{
  "num_hidden_layers": 16,
  "num_attention_heads": 5,
  "vocab_size": 16384,
  "positions": "rope",
  "rope_theta": 100000.0,
  "bias": "none",
  "init": "orth",
  "final_lr_fraction": 0.02
}
MLP neurons of a small language model. Each row is named by its layer, matrix (down: output weights) and neuron, and shows model dimensions 160-319. Each number is 128 + 32 x the weight over its row's rms, rounded and kept within 0 to 255. Numbers have three digits each. A neuron's up and down rows have the sign that makes its largest values positive.
A block is one neuron, or neurons of one layer that tend to fire together. After each block is what it responds to, as a language model described it from the Wikipedia text at the highest values.

L13.down24:175158151151130141150142126143135139119121080133166090157158122086136094149130062119135168095141134116152128195143129093121117122112111133102097104139192129127190141120106174087109131133105143191107160074088131081144126094117117149136060112145036129141155162092116136132133121158143101123128089152079133151185085151117152139120130100124148208157118128192165150178099062097138103181083146074134131192178154098116159175165127166112138118105073127153089093145139135100049120115114106
L13.down111:126133168096134117205170082091133143107112145128090075149140099166172104176123109130145130071176094034157121164091166195015166142103137108109132127131124118122100135143095146090087170170112151135083113120129146152171141150121108130157065172068123145072147125117110111164130119126173134071072121168154139161141116112129121139119102077112177170179137177056110142176146000156144063080121133110150094080131143104145086082191175135138091100117200159155168155150125120169148111141102116
L13.down234:115100131139124147150108090112157119113157157166192120142142155144142098083084069155184136181127155073126115148129119081127116174122087167134103088135075179076151187102136129109124123147138112139149116139078098129124119129203137111125075141083107118139126096068102123137142101186104111196132090129123121139122086092080103077111186129106072152194071100126134192167133171128066110089110154181118128156157109179139168115097136124064122165094116111127121114146113150078138124145126096
L13.down271:142135136082153153099089136131112097088210103130093208136119123139104085137155141156133133126101109128146114091173172109086131124205111163088080121205095170125110183085133085137123157113161120137082146141115157124133122113136166146114147071120181128093146064099064147128154124135162156083161069126144200096083120154117119142097173093120143106098092085181108136124120052071085141104115153159109148061099112139155148112162118129105145138109111075132170153103078145101131154124067107
L13.down282:154083169131120084104135084119144139195082134087120105143115122083135093142142149132138112162139152093121144127176096155044062123113112215144108092117112163115117173188160159128085108186131105144158161134114120124136126155116092123115083141116122151097152132158110124084171106137195186150104112093130139132155121132150117098139146092094137125129109134132138133102106231190150108155165146023134131146144136122115133131093150072141132141069099167089103118144104131093142156173097139
L13.down383:129056160111117155093130145131089134148138157099144053153096149153112136134150160112123115136146136141100050133154126088023126083134188153114159157115109166104085135120101077178155093113178139185127068161094227136122112083118145119167099136151113210126141107098060095114131121092154131100161119087098136189142122155133191130141180143116146079137141097094127132106150145124137128105168156140078103140184122196105076128135060063152133116172113132114145174157124092082105115174106076
L13.down514:180051144129058097155115124102146157133099079131181133147186122147123119157145101079190115101149122121137085134155112129115080167178153118181129133109126092223115127105085125107164107036138110162102151160120157168112144097134190159159102069144106126127135155137109091134124135114098137139087120115182129129168088151100115124140154138138094159141151114175090166108129088184111133094139131074070135153147126156106149097143103122096119121103085138107159115111108132105178171138093135
L13.down625:123184099128135130128157138116138131140104172212168088129146108113120145173173136145115141169129134139083061110187147135039120178086157153153152145161164152138124135106071100106084156148133132107165082144078071114083117081106149119128069116134141145100172127149132086163139118104135122147145117131140111159135170096116103061113087058054111129172070102087174110114115086125171098076115137114122149127145121087161176035106077165137107109188127171120114119161095141186152133157135101
Responds to: Verb after noun subject. Mostly was, is, were right after a noun-phrase subject, often starting a passive (draw was held, license was cancelled), plus word-ending commas in noun lists (murder, comfort,).

L12.down359:126150160125103148109115148092098145118128085140121133098147152121158126130164190109103148154086128144119115140090109119098069153129151125131115093149130080122106148073155078166103125161086113171153122122151131060153137110143106127169104195113065180192090071127158116088096168174171158068083110130093134190113101149164144142130124124101139095148167140098173116131069022144160104104155149146120150108114072147176179121162119135124152072177054153188132047107126094149142153137226149
Responds to: "the" after in/at/on. The word "the" right after a preposition, especially sentence-opening In or On, starting a time or place phrase like In the summer of 1944; weaker on is/are/as and colons.

L13.down171:173159101095110129101110154077050119122135158118123092143087111150137154086156068116152056086135112081114180152134105166122124118105114147152169115093138097161117194097138080087085118158133161149086098168137139117089181184119136105108126115101149085167110184081178078129096158215155150132114086126151121141177161130178139103106084120066157103139085098106129161078132218084160173155133134085084076119136092155154138113102110150062114156183125095170185083080148132104182097099132138
L13.down209:139097132118122147133109155158173146146141146168144096120110104101121116157137151150141183160078173147160161132138110150208110078052042145134124146103117176088112153149094091107121090090128115155141105124134113114127165084096094156091109180142122098146171168142074131112114093137121085090086129132089072139028166126197106126072115126142177111156128165123149142105077177180192137115158154107084130125125163109115118102104116163172160095121096106150104061141089131117131112134117099
L13.down398:111154121093126114100112131149106141066129180099126055143127147130141098151155192117184168134122066138131191099135123135157111083124155125118110165128145150108100124154143127184122158174136136171174088197104120162136130125111107135114067116060114191086153128084115151127097093142146146144138076100109111127118126094097096092124102184155163171145143180128160139114121152142094105154101161082130138166129145202155138137087156139173134159142119122142104130159136121152159119122106090
L13.down449:169128111095149095120150203169117130134097130148131119152112133124154125177094164099142202105110156184153087126125101158092154091086120125131160105157119074112097094119134137123109185146160113135127135109137130171167143112072129092172180122057176133078093126132133146192185193108163150085102119132119137178096160152175129175062157154153140076113176092049099121077084217093160144091099151160140146152094134160109116126197149130157135145111181127135077082130132090118120139182166184
L13.down478:135125105094104096164088162072132037123187123125110177162095113182091088135110151126153216149131134171048124149135106096045104109132144162126150129098127152125142191130099079137141119143081104187122136110117129139102114148137136107111111207120140162105175124122091149095152205168134149095140124140090111138155109146140104086120088231096134118144060111144153176139082204099142091090109196094120190092166111143078142126119148125164083139127117140148124123117174127147126177130149209
L13.down493:163072124109161128110082082073151183126126058104117103117123053096103154130096140156126167145192157116092148119095131107185124104061086157102128128138163085123093123128128108127077090160128139117161107187111128122128151095160094037131132088145154159142184166171140115144126148087125120127125113091106198141152157183149086127127102150091174070145148146122105090053124137102172129143142071160127136176128087136145092128116116200139142138160085131101182179135115100104101090081094134
L13.down585:106146088117152139172156077088125121116136107130105124104094058096124138133155098121139111120176137065142171090140049154127113095147122058098097097107118103108110172147099115132143126164135136120172128141119135134119090140121091133184196112111067103145134130131148175142135111155085099079091117129149132121191156175107130153148145132142137096107144079111085150134132117167117201140130118164132058112111127069155104117130132169027132178146112171130124073114133115083106056215098130
L13.down621:129160105097109111112108135185146070167119168113097095142126145149151138169146163186197124121101110136124110133078147098130190108094093116144117173069116151179142147092085099136088114166089124179141142140165157130163129113130110170140164163076081119090133094182176190117115080161149135121066129144118105094065136124115118149164107095181112096137116075140170158152136155151142132168095151159137160111067107136089089091116090113101158120150112101104123124112142169178080181111178104
Responds to: Surname initials; temporal "the". First capital-letter piece of a surname after a given name (B in Banderas, Bibescu), and "the" after in/at/under in time phrases (in the 19th century, at the time).

L6.down122:100122156197116159106114245125145135105087129133155171146104074155154125081127166134186122190105153122124178127148140049081117164144144122172128126087122067170063183121180087114065137097116142158102117120188132177131114115135111115118070139110169094176150084121123169200114144053171151145174123128176206112121149048103099204120097103133106102104131157182144181127107055121084053126172098096169107140171189118057092053107120103110118113137148101102146160159144125145104146110108157
L6.down260:166102132174128150177163155189158100097134135097146074128085129123146122114156122085062161144127162115098151121148117125078116165088113122083126137064088135103143119091203141185144099129118116118120084145118136148182140147203117054146075099097150105169115080135075070100114093120177148122111119095067119124126132114101138141143167179213092152195103084133162110154158189165122071172176171124162117106186165156134083126135143111113109084126156096051084140071169139156106180114127138
L6.down320:075155083100090209080135203097177111069153103138197110085167142144101095140082144163130148227106109148125173116081139106075073132071155068109139120124100089136127128157178127162093155128113106098062129105125101122082118141136120139148162111115148140123160073140144131171108170131078119114137143119103147118124101105123120158078095113143116091123128065155143094095146202091094111118062125137060148142192134135111171123140130135134161079114084079124147160167136083112120153132108157
L6.down325:106145153140133057138095226204139120126109070117183102123137187085195051127147119182154126152157173185123165090147234147105109125095117128105110089158179134149103103111139074131100148170128133146083157152135152075148109065156086137095158147160118149133121111132141091092110101159105149146123102154101161147088078135150104174134103096215126112125108131140177145191138134128108162060164105119163136129115150135109142143197138059168162174128112171110106183169129140112118132171100119
L6.down441:117159115098093116089108208153112163148157150172136095153104097151138127179127108102154149180153168138115113098119085193066103077146128110124168159148177075153117122153144182125136137120121156159133170158151103109145190092144109152171105096152096161142128107108122174075149160104109143123072091150089146125140151083138116195148109073107115160121105137080147125094122203032101099091117038111102160176200158159127124130130115125083199105091115148124158108105167190132109121044101115
L6.down448:097095168181153142133143157139123123087125081113109096108138106124118124125116110110142101142114103059159159127112155098108116153055129079133124099109170079114082156148219194098123153147132131153088122119090074048106085106121122127104085114071156132105158115167131100189117117101129158127094133160169084154113083054061136138079168170124140127133107144135159188150110162088128077066177121138135139151167162091135096144067121110092155127121170095167149140115087115119087081077087125
L6.down466:052153206099158082115076123144084152114149085175139051156155185155126121138157103119098116123050097200075159096133115133006097174090093086116127109121092146138086148095094129137182050109145163095118130134135140138096156062130149132090117092153128116129142150094203119147085101087180137143122097133158129154142101135179160157091116112116168114089119097105136127153152144120110065109127107162148149134111135169126116112116105167135128149108134125151159121147090101093129160125102173
L6.down627:115043130217138152105200177111145170113116116140094132085090108134184063138132132167138106147143169212144140098147115107180138104101138138185099075111170095122152185131110092150141170164141165123148167124115096147107138149146144133139136100138156088066159120141139206185186171055154088096119115124129110126140194151160095181141121174160096120136191130151119162115137133081097031139126102141087089121131204096126099085100099076108116129127159068157153117158127090072160096122108118
Responds to: Place-name tokens. Final token of city, state or country names, especially York in New York, plus City, Tokyo, Illinois; occasionally mid-word pieces like ert, it.

L6.down16:129129173074146130113131167145109158181071134158108160165127108094126154106131151156113091124128111144147169134139134161000050156157145096128086156099123115052137096117107142061216146100160202156096115121116072160141172112157116130130085193155144134133131109146181092105188100154118125136147136135127141151121106150100072085163099079080156103118168110143132113112173096119124097130130078150162055132088113111105094155178124127122100136138130131135067095121116067139122141114128127
L6.down58:125091140106158101130083063075181144136156149153117174131087095089184114093086170126151152157135169110121100132179172121064108085118144136125097098103099168036125130122058128138194119067098138114152110127195152173112096151108172108064158140133123144192161110123157112127157131108119155127125157168097106066097108074105208161134087147134126095120132127103079079129159153116073152182167129154104108135133117152100086148130145149092197126161167110107104098143211072127135129140116146
L6.down176:092115143153157105100104195134132153149200116146092076113147133140087061179109186179128132077171173111090092057091119102000060115126097210161178077100142097108133149104094078076116140155123128111114110127146158125084125134126115114136088180133158094106226144077149121094131133084117188164062175162150093114121127196129117105127087119098112086164129079121104171108153106133170142107137158133129131138138139167090148106182088112139098185129123160147124118138090142096161118123143162
L6.down278:119170099146130146120134075124100155146179182154158102123107157132129115108072137127110141137173158108102125148127100113000128109142183104116105105139165116094107130099172180123133188122144095151106138051095138121095093140113142147102073095135090182100123135118187091125197123109089124101102158075113175119103131155127085158096138025125153126135121151149086158125190032161080105095053143099146150122143110192114097132133108161154086100146145168131169135125136154092155166135174122
L6.down279:093080103103127150100157091149169219146225126116113129109114091123160136128128085098110183134123110189138154126152086121084138115153120186157137133129079157117135130033139152122156134162105151123163104088111129171096158121100097141111101171130104108065092119066165103157137207184133088139140115148128174135105113180116109139099153103152114094130053130134075097137186130124165061103107152088125164085190167147110086128114077126083154126141196134118136135105142126132122147101154121
L6.down344:087117144159118139123135103127128142112251146178132118120071138141167093161147150108107149140124145158086090165147118121084077110158141154101116083172111126126113143074166100112090187128095102137108095069117099141080097123169137161131124093128107163082116128155172121123208122137139145114152192053118173120111103121140146134059126089122122083151079141140102147121158076125121145111072205082108181120126152197096173147151068127109109153143194128143134138158159130106145167176148156
L6.down498:147146117102125111068120155100112151071119125203097127081138221073191078045095090075097102139127170126065057120102096062037124081107176124138113187116126092180124119102148062124191141125130117094151105107186135134054138140104117150144139095142079131053158093144136125140149149147099177104137148109092118086124124152118130106199113097098133107178079163092114132149114188079118108121115168170143100142086204084078067113096077113151165169123128148137145088175134145119153166107168120
L6.down577:094138159129100162122092139115144140154063127144103085170094087152127122140124159118128116123141163118205113080135130091058126098127129167178135146126058146096129157127141076140148107133096128112155137092108111129088155154121103115124091156137129094151124189184095091141149150164152169122066118118055105038163136087135120199153158105126095175131164117151098148086126171110082165123114232052102119103128122176121167119159114113165187091127092140151113112151177122130139170146112070
Responds to: Noun-final comma tokens. Last piece of a noun or name fused with a following comma, as in Kingdom, / City, / government, / Color-ado, and thousands separators like 43,719.

L6.down0:061111142097124093086119082099121147113197123113103134135144182080116091172183092134139082161047148129084051157095148103081120140161101139059162191138166093097071174101118109147123129154126113126098164119086186136151141134062200112146152169188141132068145078126157124136096113132153124146155126104108160133155121116144095126085073147160115105185144105131062101221152151162134077163171160119103128103136151128083164170148063148115103108147091134059140127103096132137087154160090142
L6.down7:125093150188117133116124132103125138095059133118150086161167142076118091136172085134140086157147097116146181128094083120014139083150127136098089087110059098142140157076051145170158143138152175132122115137116128128115113096182127085184105185129137114066135104160158118036111168150165184133154119132065142145149090099149107081155136115090142092105132113120132166114132142134094091189147171122157097119129129135158134135131133095135161170153139145087119125083085089078103156123107104
L6.down35:085163111144122147130165192168114098110107098103177105125072124181113184122162091130138198158143153061098144121181127076093078133150126093173152199118169119165149121126154105144168084182152143126120166121138136106164097145127120151138096131109169166157212164082196129163104132156141124085052159095108098131145107140114129131099169159119138108121151149108169156172119126177095180111142141103177108155089118156128180136107128146124140176082099145091179125105138173144147160098173091
L6.down101:131118142074138119109117133088131119144132079100129107125154037063078145115159191110134195178144172128089171134133099138032075151133138219086126122091116100147105104089135082104195105118073167128118091162156097126125190109119134158192121115152190184099129109126185149169134116119182093117137141183113122153141173146152129121068164147148128116142182086150112102088125182105156211141153145155171171130081087128103144115124128153124164121124182207152090120132126133118165189182116110
L6.down130:090080148149072086157144096139183090155221140196132139158152173191151163143178144113173138078119085108130131080096118085069136128105139089070133134128102119164133099092134106200145108069131120150092079108094115158125091118194114122099102132106124148143123133125139143105160138131181128133133108101130087069127115147139163144108148095105177129151151089148134161152148185107158172074123109179108132151053105165129163094131138165150094127193147134116148092136107149132151165118123179
L6.down229:154117085087152151158149151121148075161130067116066121140154132149173098124108120121130114105149132180182154123102107097107103156095135121078160115151090106166127134160145099142232118181132123113104125212081149127126165155109146170104119124152190136101126189108160122143135126061164084049138155133093113112127092034086097105104124116184125143139094148149131138103166223097106177100084110147166104150123133131160102076105151120128114118138169058145160158119166087086175149117146183
L6.down243:088132162128160091109115136144135146132145143113183145085089150112154146100160186135114089166142100130139089133141095128048114113069139161120160125151121139135100152038117103130149105108143115142094154141124084145105094114211174094107069097137175167137179109133116107142124122190124146127155088155121164130146193079110125083097084117136178125109122151147093128137111176135063120094134114113143114058118085102155130035143133118094153186154127142162150111166139145163155175099102121
L6.down615:108156108118078123175120134133124190108120074148153132122130114078190054115141161147084112181161110046159074173154138125177050107116104098078222183082091129161177132132105141149113100115091115185118131099133137105109175116111189119183096177112160152138181105146095147129109091107129141093060085154124173123159113065139174096111090160168135050104084119120155088144100145175141106119141133108126098103123114141164125098173094169102088117079078139097072123154117148107080122099143198
Responds to: Adverbs and institutional nouns. Adverbs and -ly suffixes mid-sentence in narrative or descriptive prose (too, again, allegedly, unusually), plus nouns like public and government after the.

L12.down142:134122139165086100048105111134121092110088146192111129093162140167129154159130198156206124116154076172156139158174117169102135127154129118145125189170160115137115076149129057102121113121138173167151144095156086108166122089147110089178142121129134135129090159157091174108112072120204150182108097081121114160155091168120126109125104130106195142067127098053120158124142148180183114076083137128150102177112099123142155102133148178156111130135135128080093160202120114194110095167168125
Responds to: Linking verb after subject. Verbs and connectors right after a subject that introduce its predicate, chiefly was/is after there ("there was", "there is"), "due to", and "affected by"; also pipes in wiki stat tables.

L6.down17:080105071141129146114142090083146134132099155171098158141130132121085136105130125170124159124108074120156142074149138155132078100077099178142092093132162173132138110162144144146108083089160096108121132121095128125135145065117170090091166126115106119122171152130126133076153127129196141111084154140171141174114129174106176156062070123100102109133145048173167102111165245147056132120092128130136097184099095100162122153154144165104096178113136110158115120101145079061161141176158129
L6.down23:131091146155111153129085122112147112140186103069133157167127099136159123207201075146093104131169147048155134131126210075200150125110091126158168128067138119133146142159163101154120119123152115104142130199108131145149122138110138050133116161104127105174154108136083123143133118063144095161154158196136079158119118085116115109117084137181157142117121112230153137122103129097117031135119039131121156139132180106093106120125133065088101112121136115127125124105071134214136127096164094
L6.down116:089175113112106152032172095123119112154185080135123147191145118133148121123097145112110165115150129109139117170126116136151146134093120083136118080153090121085117130164118095077164085074192168192166123073124113094150143084093127135134138113161099177102076205100130128108144141120154145174122116118125184134143110150135205102188150118151132040105098127179188096115129200142086150097130154164125100142114069057116114096122150152131146130102066111130128118230132093095094109093178140
L6.down148:099127092130124188098106100172151087148110117072080099143132141035104171123178128125139126139128182109236153099158129122131133151096132145100150082168175094072136134148098105095153144111125143164130092132099105139122170143116137134123140122156160095160169128141118181125130148135149102155154187122114200172085166102176055154153093123168107135103144114159079117166149054155113100175077129142137107162110115142198146186179150084126136144114092119149109098155149147164105089076141107
L6.down210:108157156085162110164098161184092164135186130183115131132121076095183047107093082171156092057102153181136155117198106122082147049157096115081140177156142094148109088130162117216147190169102117159143099151171049134154065063139078159074134098133115178141108141102106136144136116140167079174136183143143103113168138135117127112149091105149142130168171126152130121092114099144153164094109104123106161144087134173109133168108128106154123143127114169158124118101078137108118170168142102
L6.down313:083111143136112142069152070079164168108103119090123154107117095130127083105140164171090140117129180026105105126115151175107118125099115146159119123112128102105192140089086116130087177114121153155160149191105141140158143155118099078149144113133107118097117137133086174081175131102109101118066154142113138118145131100118127144100166196098117149186198096201111172085091187144118131144218162106117084171145121082187164144127186166120096097078094164136097075115124080119115123137131132
L6.down462:039134092078112127129104087136152116091097118145132132136136137071109118107180115061160128136123090124119122124157126155168084102161113123124122096152070112158079101183112141137073028119188148170079067190181197085091163174138122182166126123082150130133145147115102112158127111151160132173089151145113182147156159168188086108167078115129149128082104124158140129102145206130155162108127171104150133113156085074124155160089142178122155109161061100166108121129115102064142137112121173
L6.down525:172123146091144151104140169158099097153142139131062135157167130121095179112192173184159124141158142094190095091095144162084166163122210153161115136076149206110180169183160108102152168113118120144167096176145142079123096125070106087095130129158128113128155170089122156090089139132126062143106110149154122140108159125070158109161116192118095135145139123149136173087110105128175103141087114151092185153151098137155189155134109073105099124089159069090114115093120116159108100137124135
Responds to: Capitalized name-initial fragments. Opening capital-letter word piece of a proper name, usually a surname after a first name, such as B in Bland, S in Sullivan, Sch in Schroth.

L12.down15:124140155142128121092168115142187101184104128141121104164164170136139164232131099175180085066154067117143124153135148107042083158165188107158098143118122111117133134125108083125096080113107143106165080054126117113073114177171094144101158131161129079155145152149157112165158130099079114155151111116125077161114145065077134150114150090093110074107099137106100151075134147145161119064103096127143196166131069092102198121112135166125090144152120113138027073088122100097126168088177131
Responds to: Adverbs after linking verbs. Adverbs and modifiers right after "was/is/were/has been" or a comma, before a participle or complement, e.g. originally, officially, not, widely, readily.

L12.down595:110136155101088150159088144099108131127122128105075062087152149097145119114120111190175130064147184168139168143164163147166138148130131094187134091172142129195131094140162176230150126143149095159097124085142137113152170107176130160107131126174175152085170136143145168135154163111124116157160124142112104102149156127132146157116108154160151104141144137144186117131144084206128071133149130125128095118096138133174131159124126157089122113115148140071182093203111138141151097082144096
Responds to: Comma ending proper names. Commas (often fused to a name's last piece) right after a place or other proper name, e.g. Vergennes, | Cape Town, | Jonathan, | March 12,.

L13.down42:106111191129143134109157126158084143129107069144099074104115125110164146163120129151122094038113072144101110126094121071062100149158046143131077108177124080108116107160096077114124145125088128154113102083119117142135131135166139160157121158195118188161093183144106131107160120137151132167177114096078101117149073099135130169132110127110114117117118126126123081138154014142153147081175149146096163133118099116092148166081107150143135150146110126091141098170141115106143200113200136
L13.down210:128139147132106151141108105071152133129195080124160136112074106105126098154105116187183113120094165152104148084143088132206080163145191139162074167137131066158104125088103160125090093148075125082167136140112123193153157132113089131101163168108086181164119085120120106123085108123139124123147117150130143100118056103186170105090167167119044094087049142091090107101187159108069082182113091103161114153169151123093125150143090148106113141094085110110143159098148129148071154134136109
L13.down274:164139146115122091107090153162101149149175165103120154081148118088162185114153128097073174160153166159080116111113171180167092163159117149102093121064096093089164127118105122101137128129142155113103130096178093182085100207135119152142103150144145153106084174189096175130139142108122087136157143120104125113160114147092113142080072141140042140139150125110123108147136124167113095103153175100160099130171183056105166154166158116093098103145130158121115130059099109100132199103125086
L13.down349:099144108112110124090116102120156142090141117145134115130160174093111101081161123108128074204110118103074167096073134131157142115120135091170144106112087109130151143163141146168187086097147074146112164147121136066133084074126137088151126109160132112153150098096133104195148112101110158096145140164191129118123158151106157171198153234203163110133154113155109147109134127241132116110101124139110114092126124165130155067128151072146093104132178168086173157159166191101136131121044119
L13.down380:096118132115160133147157138124101184140192131080187131052060095153170093163124133102087180064137102142097101141147141154041167068131123112118066085107085109161176157160180128138104170180104133121130133182150112133148112128078094172108110109155139178122091109143098154146159135204142136086113143115099135113095143116138133108096165087122081202179092096145085143195157137099141091090122119136090137147104166108113152138181114170112098119102127181095151151128168055147106062152079062
L13.down387:116164182140094197134105152161061114129148144109106070114118104117098148158188161127166143157130163107146155112141134121159080150094125169151122080108130111122148095158165107095113098175095130125132118078184205085110155162122089201111067120175106172086155116166138114121088186156149157126158111136072100133092099118119088105109126183089137128129094121169169138125195059152144135138104140120171088104155152135114098152159139142145168169111106070166154121157101127105117156132127061
L13.down420:070160138153138135146158159140130141123114161136115116144123123122124112134128128120128197091128114157112118176132136044000057108178074178081122080123142103105106135120128156106135131160118125141094117154121125141107110141073107078146159169154153088142119152123118137100128149149140101155077056123110140122132074123165166131122062130129115155156150134103130109150137000135125139093165141134120122103105134142146133183097109136143130150118131143113115099128151093089120100183110128
L13.down530:153102155136100089133138087148172123135157119159080091126141113175211112188133135112163099126095171078130079117150064144149144141149114137175048119154089166130126137145149106082141139132188115146094142136147139162164164143174135144128099140159182098117114126118146073137141125008140082145170116136193136126126146115090143120130090134115187130109136126073110171107117068056115158121143092141139151142194141126061126112152173095148146068062173127103171161100137142113172173087101084
Responds to: Degree modifiers before adjectives. Intensifying or degree adverbs and modifiers placed before an adjective or quantity, such as very, quite, widely, most, narrow, and -ably/-ily endings, in descriptive prose.

L13.down54:193149107128086114124103143118157127162096085097155127095134127188082157167168122096135139099158112086176135150147160114112163111168084106159140071151103117098110101140106132158112090151110133174178152081150146164079144166169089174143128091181124149128119055171139110106118078165107149107156088106107112137077130138119127152118128101135102146117110096113116064157146040134158133071163164104110096141138087087119171177123148163126097116143108175148159106175046157145114101188197065
L13.down61:121139111133153161112147182109168174085186127087099110057126118061105144157126147131140115161150136106110154152107113066061132140143154140160115189168089139098160097112028096123117067157139122134158119109093177108123174105145115109150105119161183161084143153193097137142116120055122080142092121138140128121131097141086019132181072117121101120043125135187160124148175188152154140151168175106153095117187103149126108099140111104151179166148114093139146129166078158179119129100173107
L13.down81:026109117164090133171129124122122146120083091146153069150115111146165205068134112227077135109101148043131185043116190091069168161085102161175131099114180073139129164145118118097059040165188110087115146165141145112075160141139155098114135155133107160136127152133120156078111145144100081118156107171126096132161139129171170099131168100164096077068157163135180166145119034144136157136171146089113115164099129132157131152081176102121142137174049066094142144152124108154077117105123116
L13.down338:182075118152168158169179188163132111090163091075128161129103146145140095099160172124162102143127120198178123110146169165042100139136131137123108083071162087171123125096162159149121137107166093155150048144114082135154117083108119076134092100123093146130124056109126131123092058131112089129130113104141126126133145168157075143126170164146082109132147126123146147171088122140097158139183197142070121131118141134142139122135104147090115154132125106143126157137168099186174145142151172
L13.down483:093123102126135088081126089120177184160150112137134096164089142093108117167109140115125091054174078096124108101163085116135107128160092128128152111163115114168053110056154113103075163169152121121130111060107112192104116156106121125103113151132169134086129142088141089126138099122159141057104138032066186093103152123095133124134127121101090130097094166089125117095167000091121121104102149132161166073135155172069164146098069149146117155152199168107166062153154086150148137154131114
L13.down487:066137254123133142095164158179147083118167150136112144102131145174148128146152190154164079125119102137108113119082093070126089170178108154148125124124123165114120093108093066115094114162140158104135103106124097144082134147134174109157108106094182167188146101147166089152143153098190155100072129075084145131153101079131178085110168099120091062192169122140113099153111228128165140139099155128043166133108153147103180095096069104148105152112120087132086136069188137086145133078195110
L13.down525:112139086145133184153140123117126151089153134188098123111121124101137145144104144168178135127067151146104104008113156147167171151070141174118079174112075085152116149137134160120200099148152124201109215162147120091176110118138181083104159102131136138103200119182081100161096124175119140174154141176120124186134135112097130118130161121155143079075106079132135161151132107059102124162128057114126115114139174144135130093140106103136122075145181097108117145105126120136131169122093097
L13.down602:125150134166132210115125157052103138072146144122102148170153126160105146159106126117170120157141119122119130066168133164110115148093162115140125138092106115132148149046100086091122118190088113158148141140147099092103153123150127128154145094084119137070200113119127110159129095142169091132121138175092083117123124172090115104084078088124115086111124137094166169146106178142141069145159139163197128059189075121179118111116104112120165080102056164114164128153103140103179153123132089
Responds to: Name-ending comma. Final token of a place or proper name, usually fused with its trailing comma, before a state, country or appositive, as in Tucson, / Kansas, / London,.